MLP neurons of a small language model. Each row is named by its layer, matrix (down: output weights) and neuron, and shows model dimensions 96-191. Each number is 200 + 40 x the weight over its row's rms, rounded and kept within 0 to 999.
Before each neuron's rows, "fires before" lists the tokens most often just after its 100 highest values on Wikipedia text that the model never trained on.

fires before: ",", " the", " he"
L9.down867,185,180,127,205,211,242,181,218,147,148,247,206,193,232,206,245,186,236,136,184,215,223,223,241,180,206,215,149,195,224,140,210,228,151,247,160,129,195,208,169,218,182,247,194,169,219,154,242,219,191,195,192,185,160,250,156,225,249,179,209,265,164,252,227,205,292,169,156,236,216,204,218,175,130,219,224,271,271,195,205,138,161,215,210,218,195,151,228,211,184,212,189,163,218,186,222

fires before: "9", "7", "5", "4", "3", "8"
L9.down1014,219,129,217,162,215,174,234,194,223,209,238,120,138,240,174,257,124,302,282,153,215,275,169,150,239,248,229,201,153,180,217,166,245,168,217,164,186,186,150,180,202,202,190,211,180,181,252,146,264,203,209,223,243,256,231,184,188,164,171,106,192,187,253,143,214,192,132,274,203,242,212,233,226,140,204,253,160,224,261,192,196,255,151,182,250,189,185,132,188,126,146,242,169,157,169,195

fires before: "9"
L11.down360,187,183,145,298,159,270,191,151,247,159,172,169,197,236,150,248,216,161,153,275,160,158,198,171,259,261,199,140,171,203,184,133,213,263,179,206,182,284,201,193,183,204,165,252,257,279,88,245,228,146,186,218,195,160,213,197,150,142,207,271,217,178,208,195,164,204,249,229,224,243,169,149,214,181,123,224,246,199,142,178,204,190,104,255,201,237,206,164,204,158,141,287,214,162,214,192

fires before: "1", "0", " "
L12.down1008,230,183,216,190,231,239,239,226,214,176,214,202,169,198,184,186,188,234,229,198,288,195,225,250,182,246,200,186,233,214,193,197,134,152,116,202,257,270,222,188,192,136,168,180,215,173,268,294,213,156,233,211,152,159,139,251,215,168,191,142,157,224,214,154,156,116,254,246,169,175,257,155,233,205,201,207,212,231,224,163,188,220,194,261,182,151,142,211,177,185,221,212,214,204,225,181

fires before: "1", "9", "2", "0", "7", "8"
L9.down542,220,213,236,195,227,217,240,177,129,185,203,231,245,216,151,189,122,237,117,203,229,165,142,227,173,210,271,220,218,207,164,203,295,238,186,264,165,167,189,169,189,178,178,204,177,217,205,109,274,228,251,242,126,143,207,247,187,150,209,211,220,174,267,167,210,284,148,95,223,124,163,263,175,164,214,208,177,171,217,177,187,250,206,195,151,208,207,218,231,149,152,232,213,198,211,177

fires before: ".", ",", " and", " of", "'"
L12.down6,202,187,172,183,196,122,239,147,230,190,257,176,156,191,163,225,187,231,198,231,228,197,208,184,245,189,255,212,216,217,239,234,169,122,184,145,185,219,236,203,257,178,233,171,170,202,237,212,243,167,154,205,117,142,237,208,207,205,165,229,191,193,186,278,145,186,186,219,237,138,133,215,176,184,239,187,211,130,185,183,213,149,259,233,178,169,260,171,238,254,190,219,183,169,145,247

fires before: ".", "0", "1", "2", "3"
L8.down1003,221,171,178,155,176,227,169,155,252,230,193,108,189,164,162,250,244,188,203,212,237,195,138,184,203,179,168,213,167,190,128,126,203,199,144,189,188,236,198,150,183,199,238,166,267,116,230,157,252,194,166,293,181,157,221,220,210,207,227,158,200,268,192,198,225,186,189,180,170,134,210,241,232,223,267,162,112,189,167,255,182,203,212,206,259,196,138,189,190,268,137,188,219,257,188,206

fires before: "\n", " ", "-", "=="
L2.down27,211,116,187,176,217,222,181,203,119,187,179,255,130,204,259,223,168,221,148,182,239,187,205,230,220,178,248,126,237,242,271,247,125,202,141,247,211,191,214,270,194,213,159,237,186,220,179,205,158,93,217,212,217,156,192,223,231,189,211,179,163,227,236,146,227,117,239,216,119,188,234,117,213,259,222,212,185,166,184,227,186,192,248,249,195,302,21,125,206,203,226,247,167,165,192,191

fires before: ":", " Preced", " "
L7.down810,284,230,256,226,229,138,222,242,243,301,238,263,178,223,214,240,183,204,138,209,224,161,217,253,247,250,273,223,210,146,177,259,175,155,219,126,168,172,185,145,192,173,180,150,174,275,251,255,204,261,209,202,225,169,166,247,173,222,167,178,209,194,200,209,194,152,169,119,248,160,257,183,226,229,137,223,159,196,194,202,165,267,198,190,148,219,184,226,205,163,194,138,295,216,143,186

fires before: " a", ":", " ", " an", " |"
L4.down261,237,156,207,255,196,229,198,263,220,235,243,231,206,193,204,199,193,270,279,216,212,201,238,205,239,210,173,218,201,148,207,248,170,164,180,228,206,148,197,173,218,170,215,212,228,224,227,219,256,149,222,167,209,123,100,179,189,180,256,211,172,172,234,160,205,152,209,178,163,187,234,160,156,236,178,187,254,211,235,254,232,212,208,172,174,230,140,203,169,257,239,195,184,184,216,224

fires before: "\n", ".", ",", " |"
L4.down760,80,230,156,204,205,207,172,133,253,101,176,198,209,223,251,232,247,146,197,175,228,119,197,238,196,178,238,202,209,206,272,159,170,168,175,181,190,218,166,237,153,222,222,183,270,203,258,175,225,181,143,223,153,186,224,141,215,179,183,227,177,152,243,253,213,168,226,235,226,216,175,162,210,269,185,245,229,215,225,157,155,180,213,142,178,227,210,201,149,275,203,189,212,208,195,256

fires before: ",", "0", "6", "5", ".", "1"
L8.down258,182,249,243,256,175,97,149,220,198,197,142,150,259,189,249,158,221,262,259,204,197,156,235,172,167,251,180,165,187,188,260,151,99,223,196,219,181,254,286,137,227,203,158,228,161,184,143,191,196,163,199,254,186,149,267,164,231,203,262,198,158,206,207,191,192,172,119,157,187,164,173,172,299,266,279,183,227,200,181,240,173,179,166,238,182,249,246,162,204,147,168,214,228,229,256,281

fires before: ".", ",", " and", " in"
L12.down557,191,120,185,141,242,150,258,103,144,171,172,217,166,245,210,209,229,194,207,208,214,187,203,138,217,204,243,302,159,166,236,202,218,218,186,136,85,180,261,274,195,216,218,191,165,218,177,186,227,168,188,237,156,229,158,185,228,234,253,156,156,216,237,202,248,164,198,153,98,221,151,108,208,150,146,176,183,248,237,182,174,252,292,218,200,201,216,218,111,242,157,215,200,209,177,209

fires before: "2", "1", "3", "4"
L6.down436,188,173,203,157,166,177,189,191,228,148,170,203,215,240,235,200,227,218,256,222,136,178,257,230,248,228,195,243,151,203,112,241,188,291,176,272,250,186,205,189,121,260,226,213,189,248,200,161,245,166,208,217,199,194,228,208,164,188,248,104,193,148,190,260,195,233,181,194,223,252,126,147,200,245,196,138,232,213,242,194,203,212,216,258,217,224,237,212,166,241,156,194,221,171,179,141

fires before: "s", "ed", "es", "0", "-", "1"
L12.down913,201,165,188,207,202,273,247,265,256,185,124,177,234,134,170,165,192,165,162,134,149,200,220,177,198,105,200,209,227,206,116,160,188,230,219,196,177,236,287,204,206,196,180,243,220,221,194,155,200,155,136,230,161,206,162,172,187,232,213,196,192,164,139,224,235,221,248,158,154,204,224,219,226,154,238,192,232,201,271,119,198,172,135,129,145,273,227,183,209,192,160,202,225,165,243,225

fires before: ".", " |", "5", "9", "4", "3"
L8.down255,279,265,234,318,196,214,237,222,189,149,227,140,218,232,251,146,227,235,169,153,235,179,219,146,182,250,235,97,134,204,170,147,199,234,207,135,243,203,177,218,205,188,182,192,248,184,156,241,205,138,268,241,206,153,248,263,233,243,231,230,257,177,119,165,207,155,241,286,241,181,141,182,130,256,220,212,87,264,207,140,214,223,215,142,166,193,184,192,249,229,167,307,215,190,202,210

fires before: ".", " by", " in", ",", " to", " and"
L12.down43,160,207,219,170,177,176,175,183,220,242,256,213,213,215,152,174,151,231,194,198,265,256,232,216,228,243,190,141,252,250,212,228,176,171,194,154,204,178,319,239,205,193,181,157,211,196,187,203,173,208,206,158,242,238,208,243,185,271,195,188,111,120,151,209,142,191,189,254,215,196,168,198,247,235,254,222,230,224,184,164,237,160,117,231,202,164,257,162,174,278,242,283,193,225,218,206

fires before: "0", "1", "2"
L12.down845,156,193,196,195,208,170,151,244,185,174,162,198,210,221,254,222,181,163,168,236,146,241,178,225,189,177,221,175,179,173,147,208,233,221,199,163,252,115,235,200,181,205,196,204,171,250,167,228,193,202,213,187,133,189,156,191,205,183,212,192,306,168,180,175,190,208,212,163,197,180,262,210,215,169,199,261,212,208,294,175,210,213,173,178,126,226,147,227,185,138,242,86,184,266,237,82

fires before: "\n"
L8.down800,175,178,242,172,206,206,201,141,186,188,248,148,178,147,181,199,227,170,223,139,225,199,178,228,241,223,246,242,89,152,213,253,186,163,200,202,153,156,155,252,228,150,171,169,240,216,181,152,182,196,186,250,180,229,199,219,135,157,200,137,249,164,212,186,203,198,119,267,155,168,211,148,150,255,134,155,131,212,228,207,160,247,215,191,233,276,185,193,197,257,145,199,240,286,156,188

fires before: " |", "\n", " =", "}"
L6.down121,199,197,198,201,222,180,166,210,183,205,140,199,195,264,193,204,197,227,239,156,152,215,182,185,193,175,270,164,186,132,121,179,258,179,182,215,197,192,211,179,151,152,250,195,229,178,129,131,154,177,216,184,100,167,231,211,267,219,201,197,143,226,139,221,145,182,171,245,162,241,218,114,139,259,186,180,166,171,215,220,168,226,276,208,251,146,191,195,254,201,187,177,225,257,204,162

fires before: " |", "9", "8", "y", ")", "3"
L9.down601,305,145,194,207,193,150,231,237,305,172,258,211,199,203,228,291,174,168,248,231,160,256,157,192,248,202,258,207,185,258,137,257,147,203,246,187,203,168,212,293,188,196,141,132,174,213,225,211,231,273,202,230,238,223,223,162,201,192,171,133,192,288,176,231,248,126,205,236,211,257,211,168,223,250,218,242,182,225,233,196,146,226,107,193,210,184,154,208,165,194,160,186,200,161,168,201

fires before: "\n", " The", " (", " \""
L2.down412,213,229,179,196,208,215,276,199,228,160,222,200,211,137,221,247,204,287,283,136,215,217,189,219,205,203,185,165,144,235,111,151,113,223,238,244,224,238,204,202,174,239,139,146,199,221,241,217,250,255,261,236,194,164,227,139,123,210,165,168,220,157,243,269,100,224,222,210,227,243,168,208,197,189,184,129,153,282,249,211,214,218,219,203,201,171,106,199,188,182,156,241,159,252,185,211

fires before: " ", " a", ":"
L11.down135,170,230,247,150,192,177,166,174,279,189,198,181,134,157,149,170,229,238,176,236,177,200,253,215,210,122,207,213,183,174,234,189,93,209,128,204,177,222,179,118,186,245,201,186,214,211,238,218,184,202,190,148,167,166,248,134,228,217,201,220,173,185,260,203,126,142,160,198,224,129,243,196,243,202,169,191,199,196,210,205,186,164,274,178,247,260,224,202,148,189,151,250,148,223,136,146

fires before: "\n", " the"
L4.down31,107,165,198,194,216,140,244,251,117,204,222,267,167,184,179,231,179,201,151,209,216,183,204,237,195,237,151,248,220,199,202,185,254,166,203,163,167,270,181,154,207,235,173,167,208,197,153,164,256,235,198,118,141,134,232,252,160,211,251,271,246,182,201,185,192,166,218,170,256,182,222,257,225,166,182,163,203,190,272,242,277,172,231,218,216,246,173,264,193,318,239,234,152,248,247,221

fires before: "0", "1", "3"
L12.down609,163,227,244,163,148,153,168,240,139,237,148,201,205,215,194,186,208,266,132,236,234,181,216,202,219,170,260,194,155,135,165,179,239,129,288,219,241,169,250,274,197,183,186,154,234,217,246,185,266,181,230,166,162,251,172,220,193,174,188,240,227,216,101,195,237,194,149,206,146,205,204,221,198,204,194,275,144,265,179,142,230,166,254,214,189,225,188,116,220,156,201,136,174,180,181,180

fires before: " ", ".", "\n", " of"
L9.down903,221,201,160,272,185,149,257,267,209,174,230,131,241,297,170,169,191,182,115,194,279,168,191,177,192,187,177,174,275,237,197,204,161,236,243,225,172,180,209,158,234,172,202,280,264,169,191,174,234,225,210,224,202,180,185,104,203,156,202,197,275,190,234,148,128,178,243,173,166,198,134,238,152,206,181,136,195,226,195,118,256,109,237,232,157,161,209,204,229,170,112,212,119,227,189,254

fires before: "0", "s", "2", "e", "6"
L9.down238,220,221,244,180,173,292,117,265,201,290,148,232,185,130,198,202,190,215,170,164,263,234,200,241,185,202,109,219,183,120,214,209,144,115,204,218,243,139,237,227,206,214,236,217,222,161,204,72,178,187,215,192,173,230,133,167,144,150,194,234,212,186,251,174,228,197,243,196,240,189,218,186,214,162,165,262,162,205,257,152,169,181,187,124,157,236,149,261,208,221,217,190,213,161,212,165

fires before: "3", "2", "y", "m"
L12.down438,248,141,116,198,167,246,213,244,212,177,251,129,204,185,291,170,158,237,235,200,230,232,232,137,259,170,200,252,225,216,183,208,131,189,196,237,163,197,212,177,194,223,172,177,280,266,195,255,105,126,180,237,144,178,124,194,208,231,188,182,193,194,202,224,257,102,190,249,240,213,261,170,199,268,180,197,163,148,231,248,164,168,185,255,217,230,169,214,199,231,150,201,185,197,240,194

fires before: "9", "8", "o", "6", "en"
L9.down688,200,172,201,243,224,264,221,169,262,197,161,258,242,173,194,152,163,234,193,245,286,166,223,200,210,206,206,163,206,192,161,254,272,214,148,74,247,178,141,130,210,203,154,196,143,192,152,233,158,215,211,186,175,194,180,251,156,143,198,240,279,247,238,121,158,284,195,164,197,192,203,244,208,202,198,203,230,156,200,186,128,226,271,247,166,190,148,302,226,208,140,226,171,193,191,214

fires before: "0", "2", "1"
L12.down132,217,205,233,197,188,194,196,233,182,191,200,149,263,175,156,159,208,188,230,242,272,240,216,188,211,224,210,274,198,200,160,213,247,128,198,191,197,103,275,284,179,235,152,215,202,222,169,122,151,107,228,179,169,250,203,229,127,268,125,219,119,180,230,231,151,189,185,240,140,165,218,133,195,230,195,165,178,227,236,167,227,222,232,205,163,215,199,261,141,222,210,156,196,220,188,226

fires before: "2", "1", ":", " |", "5", "Source"
L11.down431,213,209,196,132,159,212,189,256,179,248,210,215,249,214,253,162,201,177,252,210,150,240,246,212,213,204,265,213,124,100,145,171,255,182,203,176,228,297,174,251,180,290,263,166,215,221,186,263,195,130,241,205,159,221,165,120,195,150,198,205,190,239,210,209,221,200,155,191,276,179,115,232,144,194,207,174,192,176,204,270,198,198,164,239,176,139,282,190,165,250,227,184,228,163,207,218

fires before: ",", " was", ".", " is", " were", " and"
L12.down700,133,194,181,170,130,188,245,226,231,143,224,177,206,193,144,236,179,185,150,197,154,211,176,247,249,216,135,272,199,206,329,194,155,177,209,187,129,129,180,274,134,252,209,207,236,250,198,205,246,169,136,213,186,150,179,226,136,257,162,224,188,160,249,185,217,190,165,198,183,132,207,192,214,222,111,181,152,164,241,164,263,229,313,235,213,186,228,209,195,188,226,243,202,222,215,244

fires before: " of", ".", " and", "\n", ","
L7.down131,208,184,207,148,220,196,293,160,219,147,198,201,140,214,281,186,199,202,113,214,144,183,209,197,222,220,194,141,260,222,263,190,209,194,104,177,136,201,190,162,213,192,180,209,230,199,221,179,237,206,226,222,207,217,195,170,200,199,213,163,182,244,234,184,126,242,195,128,171,242,208,237,159,194,178,215,232,176,214,173,152,207,248,199,236,180,226,173,150,223,204,148,202,224,219,229

fires before: "-", "\n"
L2.down814,191,171,223,215,200,204,188,229,238,170,144,243,266,231,146,221,167,181,205,204,140,50,157,219,336,186,128,251,144,256,204,165,210,207,227,213,171,219,243,192,238,235,184,158,185,197,184,200,266,228,125,170,201,129,172,125,320,217,196,254,221,217,211,221,201,243,208,158,188,180,157,248,219,233,130,182,204,172,116,191,167,173,167,228,180,171,155,210,262,146,188,260,190,172,251,206

fires before: "\n", " The", " In", " "
L2.down248,128,206,249,233,224,244,158,182,239,239,100,224,181,188,184,187,195,162,245,161,222,144,159,258,229,175,158,201,102,208,177,180,126,156,285,196,165,231,193,223,189,114,177,94,217,208,219,138,310,255,207,162,186,191,206,199,190,205,218,210,257,174,258,226,148,177,212,183,187,231,170,204,164,151,213,158,251,219,199,200,119,185,163,177,141,186,211,254,246,126,191,203,244,202,211,208

fires before: "1", "7", "4", "8", "3"
L11.down262,230,186,216,129,216,213,203,158,215,172,214,250,175,210,173,213,156,213,153,224,154,194,164,248,236,258,253,221,274,130,195,296,175,196,155,131,172,230,230,216,172,177,196,241,196,184,221,144,204,143,218,238,206,259,174,182,217,224,207,161,254,223,206,190,221,198,245,246,173,207,182,216,307,208,292,284,183,239,282,196,147,210,181,200,187,153,234,91,209,125,167,230,180,217,299,150

fires before: " |", "%", "1", " ", "0", "6"
L12.down354,152,228,179,273,225,187,202,206,135,215,189,219,212,202,242,175,170,173,153,153,176,168,212,257,156,220,217,193,181,187,214,130,198,223,197,263,300,262,260,237,180,268,182,111,226,227,214,183,195,167,181,270,210,226,240,209,141,204,252,156,230,177,200,251,182,180,190,206,173,199,128,218,165,277,216,209,211,129,154,282,152,127,190,234,157,127,221,176,116,166,199,268,154,156,180,177

fires before: "5", "6", "0", "3", "4", "2"
L11.down48,99,232,236,259,217,187,216,282,146,196,139,168,224,190,218,233,240,198,152,125,270,239,189,228,174,155,239,226,156,114,161,195,223,176,264,230,250,205,188,201,303,147,290,243,157,181,191,208,124,190,208,209,224,240,242,144,182,183,239,216,194,194,224,153,188,200,236,185,290,159,149,227,135,201,185,156,227,172,205,227,220,207,221,242,230,192,223,235,209,167,247,181,196,220,167,278

fires before: "9", "8", "6", "7", "1"
L11.down88,231,134,146,265,220,206,148,220,132,231,181,208,188,169,181,167,165,225,148,176,218,194,237,242,242,134,225,154,198,174,240,176,244,208,161,201,214,249,83,206,133,221,251,240,199,199,177,223,203,161,137,253,190,279,173,199,219,181,192,194,224,274,191,197,211,158,159,198,174,192,181,236,230,197,284,151,158,200,218,207,188,269,257,217,166,143,251,223,232,194,220,238,111,198,178,275

fires before: "0"
L11.down430,164,233,209,197,184,159,190,197,207,184,155,172,237,122,260,158,148,163,166,229,226,195,241,225,222,197,181,179,205,244,198,194,108,228,248,215,196,193,266,256,228,198,239,134,226,173,181,239,194,198,222,198,179,202,152,206,274,251,214,236,231,173,285,181,172,155,199,151,248,181,220,179,216,213,216,255,197,210,189,251,189,211,241,145,149,223,153,167,153,169,150,220,214,141,224,247

fires before: "9"
L12.down124,214,215,139,185,211,235,224,222,254,227,177,238,135,156,216,215,227,204,250,212,179,211,190,247,219,257,191,194,228,193,212,241,200,241,148,184,154,260,132,157,258,218,184,271,213,170,138,167,97,172,139,145,202,146,181,281,216,188,144,291,171,175,237,185,260,233,219,155,220,199,186,207,200,209,191,195,201,197,117,229,198,207,211,206,183,240,208,204,233,118,248,216,234,249,220,224

fires before: " "
L11.down704,261,192,215,196,158,173,285,227,187,167,277,150,204,214,205,219,178,303,106,177,230,215,184,150,149,208,212,205,160,168,212,192,170,220,180,227,187,174,205,232,136,225,210,231,218,122,203,228,212,220,226,209,208,192,227,201,124,181,172,231,176,114,130,163,196,153,229,127,233,222,243,226,237,120,157,200,207,151,277,168,176,190,285,203,207,159,157,184,167,229,192,262,178,265,249,215

fires before: ":", "5", "0"
L12.down2,190,230,279,197,159,134,210,228,217,161,251,184,111,159,231,148,233,261,167,222,264,131,178,215,174,199,216,190,190,228,273,194,176,166,172,139,199,157,225,159,235,234,226,161,185,224,208,199,186,204,134,139,146,158,159,192,242,144,215,191,175,190,149,170,217,201,134,163,207,198,236,215,218,224,173,250,167,228,159,240,213,208,206,198,151,346,181,181,248,176,172,239,204,200,237,236

fires before: "\n", " ", "---|---|---|---|"
L4.down962,165,133,216,235,120,209,208,183,155,254,270,151,186,258,217,203,245,187,231,234,196,184,239,224,250,274,197,247,214,134,146,157,209,205,242,181,250,251,250,122,227,141,149,164,146,180,208,199,153,196,138,214,206,228,214,138,217,128,257,178,247,133,178,192,210,193,146,167,188,282,172,280,222,206,270,158,231,112,258,141,216,215,210,163,195,122,147,242,228,186,138,273,238,230,218,242

fires before: "---|---|---|---|", "\n", "The", "bi"
L6.down793,247,169,228,237,241,184,249,143,212,157,81,147,258,153,256,249,206,192,209,146,214,174,213,238,170,195,162,236,214,241,189,251,276,235,122,214,219,185,215,187,133,185,243,235,151,188,183,172,317,228,196,158,271,236,312,219,230,138,175,199,208,200,223,300,176,165,224,221,192,197,133,226,182,202,199,168,205,198,191,248,237,192,209,167,191,235,180,173,186,220,165,153,194,190,259,179

fires before: "\n"
L9.down310,158,218,229,183,184,227,228,228,327,203,180,146,192,178,164,172,196,162,233,163,183,212,174,228,181,208,284,267,224,178,175,214,237,153,231,251,181,187,199,262,176,179,177,230,219,232,128,139,131,65,170,235,192,254,178,190,161,147,219,170,187,145,205,156,266,188,170,211,166,228,152,126,103,196,232,167,186,169,155,183,201,199,255,133,168,196,195,215,261,282,135,133,181,218,162,210

fires before: " |", ")", "s", ":", "."
L11.down871,239,143,127,222,189,192,212,248,246,159,230,255,219,187,209,164,136,154,236,204,182,189,121,196,198,187,150,200,170,162,235,222,247,189,204,77,240,163,185,224,227,219,88,210,225,167,220,228,207,302,242,221,277,239,256,173,214,145,174,192,149,200,135,203,190,244,203,243,249,175,179,201,153,203,136,245,223,257,190,214,204,191,134,197,162,219,141,218,205,194,162,117,224,169,198,209

fires before: "\n"
L2.down614,175,231,179,273,216,255,202,214,178,190,201,192,150,187,241,243,225,290,210,151,215,190,191,301,208,214,139,242,250,138,203,261,174,142,188,183,243,196,192,182,215,180,155,226,211,195,242,185,212,244,185,176,237,166,223,190,190,162,283,241,186,217,218,279,202,199,192,186,219,234,198,251,194,227,224,138,150,180,215,173,247,221,260,188,175,178,94,206,244,219,119,233,163,219,224,148

fires before: "\n", "-", " "
L2.down403,170,164,297,179,243,215,153,282,163,279,149,201,192,216,204,233,201,217,269,154,155,110,108,231,235,101,134,135,124,171,201,200,164,217,244,182,239,183,184,156,161,74,158,227,181,213,178,232,225,200,224,205,223,198,124,185,250,226,180,190,255,232,247,190,142,176,163,180,196,228,176,198,225,152,238,142,252,214,224,174,143,211,155,169,193,199,156,173,201,120,179,181,225,177,191,198

fires before: "0", "2", "1", ",", "9", "."
L4.down47,117,225,183,213,210,176,182,177,225,158,257,202,203,220,204,183,151,225,135,230,171,240,164,208,211,247,179,239,213,207,178,197,188,222,205,229,167,162,157,143,187,183,173,145,152,230,237,171,193,222,242,197,242,244,184,209,157,196,211,244,192,205,215,214,176,203,300,216,94,257,93,170,239,161,173,228,233,160,181,210,252,239,124,290,213,162,222,197,170,242,212,214,224,193,245,175

fires before: "8", "4", "2", "1", "7"
L11.down300,245,225,186,146,233,272,189,209,146,244,227,208,202,205,213,233,151,219,204,218,172,163,176,268,193,185,150,275,213,158,173,303,172,218,241,157,151,216,310,141,174,203,158,259,295,261,238,277,170,177,153,137,171,205,155,173,135,165,207,221,162,129,285,144,163,131,280,203,211,172,202,211,250,238,233,163,188,193,259,222,205,186,187,184,197,217,254,155,183,141,161,242,267,202,268,201

fires before: ",", ".", " as", " in", " he"
L6.down135,193,192,198,201,130,238,213,233,210,114,245,231,266,265,316,238,211,274,143,206,150,132,227,243,187,196,207,187,228,208,169,206,278,194,242,268,139,193,216,207,171,160,244,169,221,216,199,175,218,194,137,312,130,177,138,135,179,193,267,220,193,181,283,152,175,263,200,131,272,177,177,221,208,232,217,214,147,267,232,160,174,257,275,239,261,216,199,199,234,244,169,150,224,217,192,169

fires before: "\n", ".", " "
L11.down894,226,174,212,249,272,238,263,187,161,139,235,231,155,150,212,239,212,196,249,188,147,190,169,274,191,236,212,246,217,206,219,235,189,224,204,135,206,200,184,230,176,227,205,203,163,210,232,182,134,223,173,274,184,186,112,178,60,241,182,152,241,199,242,258,161,235,191,265,198,113,147,192,167,242,195,223,231,192,145,199,199,298,188,163,196,75,184,224,219,139,212,194,161,244,270,208

fires before: "9", " "
L11.down623,256,207,125,206,209,182,205,284,198,223,166,168,177,197,187,195,235,158,219,188,156,293,233,236,182,295,168,264,212,250,185,203,264,174,187,237,195,181,210,190,210,139,169,197,233,217,195,238,229,173,79,167,237,171,143,220,172,140,236,220,207,155,212,242,202,176,214,233,237,202,176,192,202,194,158,231,157,223,133,244,193,163,211,200,214,214,241,194,246,171,161,179,204,129,199,163

fires before: "-", "\n"
L4.down300,339,201,208,194,261,231,244,187,170,251,213,223,226,199,184,227,157,234,201,163,146,199,235,212,172,225,192,227,191,159,164,283,224,172,170,228,128,221,152,178,175,154,208,208,176,221,225,183,232,160,249,177,237,214,180,197,257,148,183,136,245,211,213,232,184,204,232,223,150,158,284,147,258,207,208,224,253,225,259,263,152,217,246,119,219,205,169,185,143,183,182,225,211,235,190,151

fires before: "1", "0", "2", "8", "9", "7"
L9.down940,231,187,203,225,200,205,252,237,173,218,216,200,127,210,277,214,136,193,150,160,172,262,93,254,242,119,174,218,124,112,245,240,276,295,193,159,156,173,243,124,179,188,188,212,242,228,174,237,199,227,233,156,230,222,216,231,254,181,208,263,247,93,232,128,219,276,228,218,219,205,169,151,250,155,169,172,223,148,250,198,202,215,135,189,245,218,185,139,198,237,138,179,229,216,209,187

fires before: ".", ",", " and", " in", " to", " as"
L11.down352,198,157,203,130,138,134,193,208,194,212,254,229,178,288,166,229,171,230,128,162,170,252,178,267,216,188,208,216,211,166,283,153,174,169,126,181,188,179,254,241,160,142,194,179,262,214,154,244,125,198,148,196,146,227,180,181,202,219,264,169,131,133,138,210,292,183,193,243,160,238,260,168,173,204,209,205,236,205,278,200,127,211,269,220,190,185,197,148,173,211,161,192,198,271,190,171

fires before: "2", "1", "0", " |"
L8.down971,225,260,212,83,203,197,204,256,207,142,203,170,259,201,244,228,233,193,270,262,201,125,177,205,153,185,202,124,194,264,141,228,266,171,157,215,238,292,188,175,143,146,248,214,220,286,192,231,185,98,259,211,266,165,135,156,138,211,225,213,210,193,276,209,228,247,234,152,233,198,226,178,195,169,207,150,225,203,228,234,227,162,179,240,157,158,265,236,161,154,176,181,225,248,159,182

fires before: "1", "9", "8"
L11.down666,218,230,209,162,243,162,164,243,227,211,162,190,206,174,200,231,163,260,241,206,256,207,209,232,277,199,286,157,231,234,149,220,239,321,158,206,191,195,180,234,169,189,213,201,195,200,194,111,227,168,245,225,173,227,163,251,245,154,220,199,205,235,296,166,228,253,162,235,141,102,222,257,247,228,241,213,139,189,199,220,231,275,276,240,188,216,173,201,264,163,201,207,217,247,197,212